{"head_dim": 64, "norm": "rmsnorm", "norm_place": "pre", "positions": "rope", "qk_norm": false, "tie_word_embeddings": false, "init_std_up": 0.0142, "init_std_down": 0.0, "schedule": "wsd", "decay_fraction": 0.731, "decay_shape": "linear", "final_lr_fraction": 0.0, "train_tokens": 1211000000}
MLP neurons of a small language model. Each row is named by its layer, matrix (gate and up: input weights) and neuron, and shows model dimensions 64-255. Each number is 128 + 24 x the weight over its row's rms, rounded and kept within 0 to 255. Numbers have three digits each. A neuron's up and down rows have the sign that makes its largest values positive.
A block is one neuron, or neurons of one layer that tend to fire together. After each block is what it responds to, as a language model described it from the Wikipedia text at the highest values.

L5.gate252:097118115148097134131133095116157160148155155147172138113150126119113125195045068118145121153143134134124121158138168139142117114142092126145148152099147120135156134139082107062123140126128154163140132115139099173135169134134137110105137128130114128109135101126117133115100119124100094097109113177166156117088120113139146126150135135130123116110146125138119147140104185130135148105130081133124098093102122104132117147145072114147176094104138146151121106129126110111112153117150130165114128131134119158124136154142117164136158130164107146105121101134107168114153126145101162123
L5.up252:122176151173145108124148119131105085120103137138161144129126139143148157131134137116163124124116127114122107123161164159162136131158087147101118135121101141107115144119121145138120119074109145128113147157141106120106118152112101092125110136092101079116127115119139100125152111132161147105117177106134133134152093093123143123084121162153140100144126139130119150087168128101127123133112103119114136114074118139128095150174136150103108106102145123151122080138132142138134115122116137109066125093097097115131150194124117148157131147140121148139142154143104125132146116101159135103
L5.gate277:112088117135121156125134087130105101138073181149192182124128143116142140158102129154127139107150142130132109122116145133145067143099128131105138131119133157079146091127143105170153128112158144124130119118142087107145147132123131134122127208130174133126135095142119136156105147135160163126138143153119132098154129102109091147121157174145152127127106139163150158100108133106120124122086152132128145152100172111133198119179157104166125108122107095095134127131146104106139153110109140096156159133151117149108136160108114152149115155188130158149118124145143138131132130179112145103
L5.up277:138163118109117100128151080169154090126091135170159101121127168130123174187152083164145105146129125184132162137097111139137122121132139112096094147139150141122081129121075146119123125106102136122094140164116103157151101142083131102108125129122142117144115096150111152094121155087115163144153108066141133194139093077120110112119125104124098126109137090117133134155121158106136127104125128167080132095158140141134112110131086111142118134136145090112109146138148138112167124131120162107107107113098149115132121188120176125130129149085104126152149157123159138120156165128143162136
L5.gate583:098166141119107131141092127130131122100094136156137130107113116130163121147132108127106122125112054117189147120145153104138112149121128163065112147153163140127183123113122188134194123082120118125155137092121167125089088131134110130132122108134114121149110120108080097119123145154136166104131118142141105124131135090159143066125094092160147097096143124111117135076201118088127121113094059153075126148148106139134086107144151157102113082122139167101143127154108089142139111123114151084107123123116054106142118142117149125134165141097123134121177138129147154114128083150116134156
L5.up583:142096108120157119103088119071116141139099098089123142142136149134172121123148189080133129123104127127156100109098102148081134122103141162148128106154175133116118126144079114139100138084105148121151165144127111080124145126150105152112137152130132102118148121122170166147157145110128095108142152169165133078112115152124107110130118101078114143161137129136098139086127109127153087103107150081147113107112106119094130124110162133112121128129138154154140138139143111101145170119117171128114116186121143101139133123121166135126129182120160142154117135136108130119109109160107120121
L5.gate1192:115152127152106163134099139101140079109132125106128153114085157113147123142144112111155142111155096163137159109108134152111142104146143164112083131117135172173122108076110135141129113136155098159093188108145102120105121097129131162158120152100108129168126150108162080115124107127101093085123159154134098139127154092124127079135129114132117194145151119157167142129138104130115164190123100127096133140149119153119158136124141151110147138159154139138135137141151139126111154146128088108130147150115121092166142119134145134114133125129135125173124111130136147078131094145121151133
L5.up1192:111103142140106135154147142166115157097153158129133140128128074103151169130126140076119110110093114126132117119030116167153128101129088145077165134119110133133099148124135116160137167104092121118175145159142159112132145182136133109070144179141119123143120138158150112098105140127155135120093158114139154116136092134107120120176153119089079140107109092166161127104120079152147167130095213124130110125170155120140051109147134169099123119120117163139149092148116155114189123151155153123120198130137090120138144128108130140150142188098092130116143129123149112152132105098122112103
L5.gate1564:163144087124121153162131139128112111091123102145151166137127160108089124139115138102169136137106145115129125127109127124112173135106121104115109125146145175117140129102128153100143187117150117105110129091175175133118153151134123131129113118077138095137120107152136177163139133132161147102109133162100105137151100115114157117108142091092127185155156133127132147115104114131091120125130115141152101136091154116133100139147124110153138089100125175187120132107140087135101088156127135110130091140124116115080137154152144104149157142100135131059099167121164130144133136163125137095
L5.up1564:106155078141104122120107139172203116115172149119108090120134145109166121153127112109127157118092128065106107136125124142151148097134140147151122117110127156126165106145165118141131137127089118153094126164096141111119097150118135176187137085132124114107085115095111148118114096112156145110110093124067107160111103134131129111166163166154128150147130133121125114124120137113122129125162129152122128107107159149116131121137111102089188096149117148125085123153129149127147144150123054129088156121114132100108138096145140112126133173122108165115111155127113130116135129169146132106
L5.gate1613:139119089106097114090141126170089116120148146081158143137104197107144150139122187118075083127132155177124163120112153116102110129127152119103190139173148142084128114137158099169123123117101153124118104127089165155162124091159115121127137115142145137159097105135148152153141122154152128112121117131124142142118102124105134105094147118166128133077131098127136151128078087129144131088167154130130126126168167149126103092164117124094123133171119094144127137134136112150143079116112136133133103155148146094120076135084148143130140169104141177142140146118132137097165152154111157096
L5.up1613:117157129098133154129174086131125113114131144127114093112107138173149112156136099120100093118132134179097129115110123166100126073127128151133149128148126099131133130107140103126130114148100152094142164133130097129120130163129100130109100114134137130158155112129117158125163142130102164116119113112085132166169101092102166170150130122096115150149175166144152116096135153131117145112098157133135098153108098110103125097126149134111093150155106139144122111174156148129129132100137127113114080173127128140124112113100140115144119132179110130166153100155131113110129159130138117123
L5.gate1761:134187117151078107121118126146127117108101141078098091126151132114140158143133127132133056154163075110147128151169118092102121171101134101122127138103105118106206120135112160141099143128118120110108136148118097176101142092126101106165111088123133099141110140129120147120073080109131107169103119143125115112134126139102104111122101117120170101155153131119079145097153113113166109103132155124114142115117127133121091132133091107120150114151136137104159130147143095122100107123151100161151126121124107139118109138163134152143140170161103097149123134177140116148121120148133145116
L5.up1761:169142148141130168151124144092088095111101123128059137111109131121132100106165132130134147137153140133124121131147145110144100136120139105147106111127155144142093135126091114138127158098135100127150133119137151157130148085125144129191115090125140105108137133141127149126152130137143094097156142085134147145118166093085124119136132148151113078138110151167122134104127120120135110133155105094108124154125115144152143185123189121077095109115134155105122169183140092118122096154146106079086132079189166091145122151148130123173123078181148120139109102177157121098167131158126136121
L5.gate2077:108147140153081103143095134137127145154134117144153180136162129114117158116120120162136121146144099118144136132172130109098146113157135103130147153103181140118105107133149104139129152117123147132150132116140165158089113144076118139112121118138154137095115132123119133125141085119138143167126132124120150140086076103156127125112111072128130138065176102145087123133184118113134128131105172131155153092150174114101165122139084157070117116115113129102143103119091133141157111119161080131108149097103141115178104091124114126117136102121125101134140127151084149144135128126106101127
L5.up2077:150110121122097134136141163130136118110113092188174087153116141108139108147106094079122134110147122104058138075121112114097108074116101144119105133100126146107154166157136118149087154139109132138097165140134106104143117148116150120142092152184126162128115107148099132176130127095128167138163134142115127111143084155130144096115138115154115183137091146154152120160165142138159133106125127134115105152154145156148154122121148121103120124119138085106151182125125089130122105127117121135127139146137116129128105133097132134092107146106143125122146118181170096102115093100109108128
Preposition "in" tokens. Fires on "in" in any form: the preposition (in Uganda, in any way), sentence-initial "In fact", and word-start in- (induce, inland, infertile). Weaker on colons, "&", "/" inside chart and race-time listings.

L2.gate249:138086119124106121098132136085115105174112130119171113115108133173158122169106133142102156116120136056145140105138149154150150080149112102120108155126105135169128095162120100147091128112108139161077089111139136142124154141151144135127113133119100104155091130113184132128113134108110126128126153095138152146118138127144093147117177141146134147107091130135121138121129154140098099132146153099113069142149083146124125109154131143107149144153159135114155114126085161117150129154112122076107115112122123115132148107158129111156085135151140130098161173132115097125118136160145148100
L2.up249:111110155084129141127129127155131114121100116170176172129132113148136096148099109139133126166114176117128103115105126142129132095145113144140101125074104113130098104127123105089128133071157152102088102093134131114104162138129140111121135106136101100133159161160117096081146095129122128157133123131158128126134123143151079143095175142160116109087098145135158098163135128117083123133101137130129095134144126101136077162148123157156143113135132113109132107105135170124175117100173132108123162154113139092157171145119125124114156092135102103087122183132167109147153130136127126168
L2.gate835:151120141137112174119088121140050131128125106145144153161120105101144159142123133136146156131117113053138132146109113126074172093110129101124134154155131172166127137188105129093124112093108119094154113152129119138116153083115145145101157155138145092133109125110141164114131165110183107142106120124149168082126128096149117093143099141153102124085125150124140158114125157123133108162139121141080095080173151090108126125162147117116113160170136150147148132107076173120137106129140118152156135132125148116137126139132108125157136066092135123145143139159132107154130138153111135146
L2.up835:151177167104103132099132138123135132150131127148126122124066101118117164151118120109142138117109151096112074153111149159110141119144153122109120150083130150115138142134165113140101130062115198118134173168106113156147167115135097174077136162158107089117127136131111137106106158120140146160126114088121120147141149153131138108168143146155118152177134106085134132143144092137136128172124140129159120135095135079119162134130101157096156109104127090142135137136149115115147133119142109119099144138141112123121111156117136136122141096147133176143085181147131167146109137128166145101
L2.gate1061:119119105125096120104112160061086131123127090133111110139130147121160134170130108153117094145109180105122125148130141140129125130173109084130135140108112135149135122142130142131126111121098155133164172148074128114104149168183117125092081147107162149184134130129131082137098135142128152147077146158152160091161148102141132129152133080149112097183119074143106126129157130177143095154125120160159158136131127098124123122117138131142162112121132131113143135094110145133140098120154155139114200156111161122170111147150081109152162127128123105096166131141148105125127145102147163163
L2.up1061:110114132136110160145175156135090139126130114151110119062105134111146103118104164137124098103123138125129141151091102130158156106138118159110143136144100128151157113160129160129117142102111104140133139133099126109163149143113128105111169136137099125080140107132148139144152145102150100127133098128110116078092108104099154106160107148141110129106153137138105142129081159139132084171124105110112118114149131119115172097147144115129151195138094143153151156143097184125101119121121105131126107130115159136091124080141105118143114134112093071130175137119077120112113110118079105161
L2.gate1275:144124124095116147090106162113138130134137123164142174125128126131176115173157151143155117147140126095126130136131103150119179072126171134120116127136109111171143108110146109120113111094151134133104104120108113108156148156138102129116130106141159071142056112151198142144128138112130106148155117167142129095128131153129114115142125119123104108096122154078129139115127128149169078192115063129136107137112168108118091110115134130154167127136158151111136121134063142105167118089103108140147102178128152144117126115127106108170132169127137123139168148164154098111112127123105165162
L2.up1275:163136117131119137135137142134169126137106123100125116124164129132146150143132118157141109127110148084112102118112151136137143135104140134120107143126168166157165118156147134139144122097112156112145143172089101117129143095146182099115130155139112132157132111137130130162115159132131157146108129128164145110130126108085109098153118137142145092166135078132145147101125122169119069161115201123137145127111104069141148117126104106130155138156170088112153122141108148139129100117169132113141128134092143139126120127162148131136159094101128121087139133139124074142146148148102148116
Article-topic noun after "the". Generic nouns after "the" that refer back to the article's own subject, e.g. the film, the album, the company, the team.

L3.gate250:129124132103111193118094132157114097118101139115133126099103165088128131118113102153129147140117152136114175123104126145166145127099148144122102129122141139122129094109098086147152138127131136088071127148133139121125108165166173116134158137123145139101093108091135120090104116130131109103088129148147100090138085100116137166134113144107137135132105110147090141123154168164107137111138119124138157118141103153095112106125163108108141139134140145126154133168129148138152052150163086123120105122090125117113168081134158124151126157151134108147113118152145152141117108089100128163
L3.up250:149131114107139121118143158150159113116100150163082099119121132121137092135116125100132135130167128132107162140141130117110204095107086102133090158125122132137136117125166119147119173132089139112119137159140121136113114070126094137109126083169178116088131126077141184129155172100140098132088143100092113126102086139138109126163131128091207154159090092096134147130116191139128111101093126139142142089142147098138132138163075143091185129158124142117141144150196103135124105108108134120096108102117136126178131149105146104151136159147091132119098122149120109107112123146114125130
L3.gate1285:141134124170126147125066140116132149113137164134154120122129196119133149161080157133138111126128122125135142119117125114159125097152125134092129143128103131145143128097132149139157143152116137097117103125109131146153165102110132117118143123125124119085120093077178136124130105140144139133116116114156145139118095117128093089153129143101098144081108120112100126079109086121131121074166138125085165108110145128126131139126155168114149127102134124129164174149091162090128131130091115164139117122137135128133157172104082145173148115151113101101098141166122121122136106129097140154
L3.up1285:083148133125127115142114125131126144138125136134142128111106134145124132159082133120122115128126148149140116169128113118145128097119128154128075148127102194096166110112125125137127128151098111102127153059115096141134185127087133124143125116111152099100127113138117151132142165135111113115113143142155131079151157103130132126109103132125135126066144126126141135134165099143163150123135120133129160120149126150131151109139142168129151130118127122163172132149111117119166162140108161124113163140119121114097151165156181162113183136096126097124133157168148126117169113120154147137
Word-initial "in" pieces. The token "in" as a preposition or word-start prefix, often after a bracket, quote or line break (in The, in-cluding, un-in-habited), plus ex-, es-, Al- starts.

L3.gate781:152201147124104141105083110137143114111120110110123141133117146147118091148092142139125113133111125107109109099137108124103146088140155133128128122104138126154145081110140091129131119126144125105066132142124139124131131114107141158151153121107140079142099129088157101128154109134128114138125135096118146135147123123132120137130166119151105118141135118091161132097139134159171129105119120131163108124134123113127115110126114141138176137131135112103144118100117094117165130104114116136150106141154130139128128094169099126118122125108135135132147155144175104115096132146118156160
L3.up781:155116107096141117131141150102169122135150152128140152128154139091094148120147135093170115118139124087119108135093149129179141133101111117125144145136137096135128167135130158125127128181119156134177114165127138124163133106089179114096141146132139125072100126132102141093127124086132140168129139102116122144121097155125176082100099155115133126103116091108119125097072167141101113122128149134136120144117143071119142128073087105107115076150166143137151110120140157091124142108152116086154111170098119113133086118168088116135129100119115125123089141142151111125147142122105076130
L3.gate1704:160114122114114147121104151099123126155130117139130154147098126158127117176109129162134126141123096107140135151167117127101177069137139168113127160133122125159129127143115119141132098115122121140102092140110110116195142166155098118076141112138141104129057088106157117156143094159160117160143117130138131110116157127144096127124108177100121128128125112144165148139104093173152123148132102137121084111143133105115128093136133110178133133147190148116160102145067146092133100143125146162095082143135125110127128125139101113184168151106148140120101104111131078109120113145118144143
L3.up1704:151107127112105161105132118126161117154124126118083104149170152103102156087119130148136118118130115111132111148070137113173151125116128112089124135099162102138156084100118130167109125100145137087142126106118107100156138129188158136124150157131160104080102141125126154153094119131159125159128106107143143095131144125093110063139117146118130103158080091109123139098152170137123108190155194118140154132104159087133146092095106136142138141152156112134173128141142171101118095113151103107105141182137164096122095110153115101115121147095114115093134123124123123146146130134111145108
Article-topic head nouns after "the". Generic nouns after "the" that refer back to an article's subject, mostly music (album, band, group), also film, project, event, station.

L2.gate1290:132154106106147128109098133168116183148191106098149124164118083134118110148152167155112130119163133123145130116100141155144144097072177127141102112138100139125141121096144174161156115112085162173141136132139171118149105104151136180176127140116142118129105086151156130106127092141091112156135097112157159123082095148112117150109101129097120114104102145169152114115135117122124125123122132174127093160142106097127152074174115151138117129141126144155140119145098120093122131103177124129134144125162168102145112122110149094135150159152144163138140137142094151128114139149135137085
L2.up1290:168122135153152157141131134117091127137101096143125149151148110159145150118124117173122072132097108143109142115136098133114152150115144093155124133096114126125143076089128082096100133080105138144130123119108108124152121128111152130137107122129143100118158103146122123128097127146079111133126084119117137102118192150134104145136112089191138123129151151093098133143180124143143133139110118124111118136161115163149084077121107136114089095110095100117128099167147113127169177131110072109162149078084122107158141122124125155092140126112137141116135127151099136103143111154129131109
L2.gate2139:186128145148110126115099114125118144162123122134152148156130188163159173148137136142147147154145103126122147116088123131095145142137163128119112131096137145152127120123107130093125120132129106198107153119127158102138133159127158144126128138167108124140077148136197152128103121151127150158105116131142127123105136138131124173148139140144178111116125161164077161119120124117093094134177133118146109124123095121124131103141122152108157119130133124112142104132117126076148121143070161119096134109172105127116123152169100120154109149184106103141120098118133118125139139164123117134
L2.up2139:123094150090100132122169179132106143150111122101165112161124152144098156142104200137128113156162129094131122148133127135128133110097135157129098126112136118085117116080126126116133128082143153163154129122151105131120131131136172133150096123133125163162113167107128138134147154110113139139121153150145103131152110111120102117094126132123115133131130123142163149179126067145090138165157122110113143134135152154113122109139140126104103100084126087138135153111135130145128122071153167076169110145125090124107148159131141113131138115123135102111123106177109146112121130120137137105
L2.gate2377:124103149089081139088108121124121136092082139099175144159134147098137114154133134131135110145145119044139109094109122123109171068127178141091115128125093126139157101126109110102158122137139180152105139151160108154158119132158139148123152123138092129142083174085190124152104157148115138136148161150192113116087124149130142094131082171131145157124117147178135130086133115125117093125109113091124121142135150157088100115114122131121158103135126124098145126145102156128114141109137141163135112130116104126117187135147118179166148147127163146112132104183136108110174111134144101121
L2.up2377:164088161130144124107122152136169118083120151091107134129129128103126146116146110116093136092134123109147124107083113096120127135093099121093127118071128141098127112168129116129113110130073132109130179184145142155113103139157181098127161130144122102103127114125117118138093125136138108118109158126135098153146117095123197077125070143129188129176108122133099147144153128144096102123097119110124144157149159136094103134162137114124162130125154104096095114103115102100157141173088105117133120161108052171132152149103116101103133141135093113083144134131162146139130142096127137091
L2.gate2500:116115169132113125099107163069143153133122158140097132146131138117156142163147156104135130140138146135149176166126103145111196093173176156086158128129119124151174094122133100159150150110150131147086124115143129135112137177137099119123142135169141127094119123125137167137105160137164121110143149125147155136087088126147152094165113123055113186088116128166128125099129095120117134137179147152153090161141131096108113128101136156117143096120132162071132146148104103125127147096163144148099119135141100107141105156123100139168121132133140076087101128176123106114117138125105123102
L2.up2500:103135126107125142154139095118165129124146122142101142147158131119140135102137120114124115140132144115135102164142120146102161113123159089118137111119121135115150125139117122137107134144123144078091156107159097144103163164197137125104133131108170118094124142165116129109176162123135107121115175121124100129123096101153107152131070093097128108130141131152124151126131063146139106157147166182118119118145136148098110136129096155143145118136134131099112129154123132123143089145139144151108174128125098127114099176141116100138165142117147138138137128087139152116122114098142130105
Sentence-opening prepositions. Prepositions opening a new sentence or paragraph, mostly In, As, At, Among, Between, before a time or place phrase; also "in" starting "including".

L5.gate78:116122132117092164102112143092144067098154102126138144132140133096113133144112123106079091086126144091123131091067190156110170127118175110138142153170175172155143195134154100127130086163123117110118119126143107146111139145137135179139127146111093150140100136125162133102142081124095125116107081145114150105104147151123099143127103097109125113142167116154155132132096131163090131145126121135116125119110119138158153134099165174117121166132159130157135118132108136109119127128125144108134153169149121149128128172069127140149122112166150123138091159125142167167162125163147114164
L5.up78:148123142153126125101150147108165091088090107160122103131141104127092121104137102123055085147115122151120140104160177135106130101126155176138135128141099184135134135125101095161118119122122172135172123161124154154137142140167125111127125125161126158176145137119157151146126102098125133140093158124134114137112163134141123131123115101152121137131110130127139114120127126157148119137112112091120155108097167165123083113120141068103137173138132097121152129141142108133118133079113133133147154129114092158115141124107150153142065134151141162138142101168116142127131124123103144134
L5.gate267:125149146120107134124144130145129186148103129094114125117112140142109125201140148151114123132149116076133089149116155170174158135137119143072146204134164158115132112112093128119163127123107101174129159140119133128108124166145156159106125152062140155132176105137136117118176163074164106134138110123101132120099108130094109150129135130154104074116105112151101154158124161151095140148191130119081091135118095115142088114120139158137100093154142145102122088109119129128088161145110125125156145099151125112130147137166088138141137116138122151089146133139146140109149146113151165130
L5.up267:133136126146143180126136134140136112142115148157157109131115140103097089161175151107104125156137134143112126123156149123156171145100135186157110162094157146104120123105126123101163139113133147085141171104130117142129051108121095143117140160117109112130118141124163118110168129113129112120123142126144129114076121140146106162123158158120138150068135126130040160113106124143125106143109147063136163129118142158097123140098135127102095114156151107117114094121118156101155133120120132121096127118150154158087145121117091144174106114118115141092114108090159132103137117173099118156
L5.gate999:096103129111119143118160160142127120150129173109119121160144121147118135159128128124115084125127110122143122129125184146091110128142097062120124122071089146086216150138111103093101125147127140097146142125129119143141119113155168143096152108149153138141095125116162147118103145130175112135140136159119146120163148124128059083110152135130162111141137087135112155110120192078123139109132123117108143133158073092105123077119133129091165092160131123130153102173097132110075103129180155164096147154100101093166109133138125114103111125147097140097117131128143122134134164124142137103
L5.up999:101141118134134135163148109113154162135133085121132145089150106127156094173111138174105137108181188133101103128115113143106091112146152139100144148114127105143095145123126171150150139100139110133086101159137140104149153136129093143109091088106130126142133111136087099117142119109153157120139100080115201121130092109138138156133141114118109071067134098119118100122117152133094145090167183125120150172135112120118160146128128133119139181082069141124123165109140109109152164124133107134122100107114114107145096123143122130160163117107142100123133107098102165111171174112116126148
L5.gate1618:103143100085086127128140120082079146153150116167182097122172142139133144133090147169138158142129138104108123115137126090116180095133111156127102179101165117182139099146118109161097087167126152127159103139112091138125135124102110122122106159144091105172084117111106157124070119135179126174165128109137169099121121129109182128140137120112143122118162125136119152113144152135131127101105141112095148148150120157127117136153167092076108111107090108113173140130109111069155135129127101132128123159141106149130129140129097087178121161150134117121120083127137111132141156108098171144
L5.up1618:119081138105142136090146130136123150116097138113163131130106111119142109137115149141118152131135134112183137132149140123154155137093098119127155133136120164116096131156174147120128108146100189113162135109141153137132094141198115150123171116086104108153131139106119139127080151095171126087133118089141146143141133104144148125147124105144113127119135146106167136124164125166112122157138131108146121087140131135081143122149109114131179127158112161141126088125115113117106094130110137119156135141106123131104163169159129139159134126080151120077135131107116075123150072130120142126
L5.gate1673:150094137099102162116121136133152092130140154151085127145156168127132118169107155146124110119131098110119128114112137110138166056186159130100123156095086109162146101122091143128139112107148154121122141166102120137157154139134134136109164148177145142113106077104132110162159150170119117154147116102156119097116129139120084113156104145097117117136105109113144169137103157129163111163123115154113096111129099108104111118161116112170138139127140150141160121145113132113137132119128125148149111132121165111139127146138105134149167156120130138109102168108101077100129105142142166122
L5.up1673:102118129119126131120100106158182080105145150150144132137139151130151107128107156162131152137091153118125115124139132106153174106126125173149085133118079125118131121158141119128099127107116112127147165146127094116149105112094113131132163123102123104126135133126126110123103175152124156141114077107122196137116151128092121127180118139150104084119130095101127137103147138084143155149116150112161132162151122115141125079147094103143106191142102148108148127128096145114113128130130108119123075104145140132125148119179093074120117147124101140110175118136144113099117096121173143106
L5.gate1751:118099090148139118110132134124128075114140131084136121143099121103086157167112151144098128140134096105168129151104105109177141132141137159101145133105120156101139155145146120152106103154146136113115119123131082128148130120139141132124146128102086141150086053150126146110120127167138161096120164124121185103118137171110111118127108099139114100152125116109131170135122155167115073147098149115126146130152089100097138146088158143122136147162125110102142115134126157135124161136122141102114137128127176102087128128128129128170101115084152117089101135111148107162157158109141167117
L5.up1751:118147120114127143106115153146152155139167085118133138164113100169148110167121140082147133115190154111081141150095102161100133124139117117104115127121124130121162136172129124100121119163160135106164141112126121133103136192120115140124100158095109127106120111131112083167130107089128095175145112124147144135159120111111142106090156174078182096112143153153126101183113137103137185131130132130068138163128119139122152112150138132117131136156170099106135139102089111119135102104119100099187097097144098157124115091140076119116121154127122125162148129089134149111116171172170084132
L5.gate2120:119100116138080144134141134097113152133128114129128099116124120101115105113156138160110107121121116140161159118109108152076111097152134157073116166112136151164139151128114129116113101134125126149104136140149142158122119171140129057066127180147109158131115117138160121160135133124177134127125159140154133092120198124137124089108110115151146085146116143115119160118098111136146125159137114087093169142130158142128097091125158117124104143131126100161138066093116088081104108120159133155159133135108127170164113123105140100138107147122120112160141156164143163101167157130083116125
L5.up2120:088106134191153140132102150126155133090159163151095123133133137090092109101130174159099143139115132128107082150116159142142167096111032121125115123140143109068146119139110147139152128106133135148147135155123094137127126154126118162074157115098097130187140094126128114148149127089111140179091115121143159123106117113119122113117107163148107167089143147172144142132092133132119103113141124155132143184083139101135176106103095115105156112142147108069140106138086155135138117114165138092122101124105171168111133132127123117136109115160129132111109159170147164111135157120130130085
L5.gate2997:136108103091125128146147110125173125135136122104102145087147162163119108162152121175156117168112111112123164167118140152143146128151142167116152161134171158133116112150111153130133132097149077145113097106164091121142123114120112134116116143107104111131137125132130104102139107088100141110118085154133155117113118145127148096151121153144112113132134101135113134110110197141116165148123128174134151133164150095127115112122110144110117112202154124147103126112087140107110123158132099099110115132144137101079089111179143138112160114114115116122135145100189110117150124157137100163
L5.up2997:142102146149130156134140122096136104171129123117130156096115151153110160168143152120137132129097129151121118181078138152127133139155138156096110156095171110141105145153097170068140143088130080129128151067124127122107143163159107141146102104141145115158173143136116120098127117143151127125151116121173072150147087115157148122091168117142138162149155099116095128127159114168110132137122119144097141081162137103167123147080129119137145106172142112157113121162111076133114142142115132124134120121097148082087119140134160169140110107112100111090123108150137120108113135110150093113
Building and place heads. Final head noun or last word-piece of a topic's name, mostly buildings and places (House, Temple, ranch, Cemetery), often before was or is.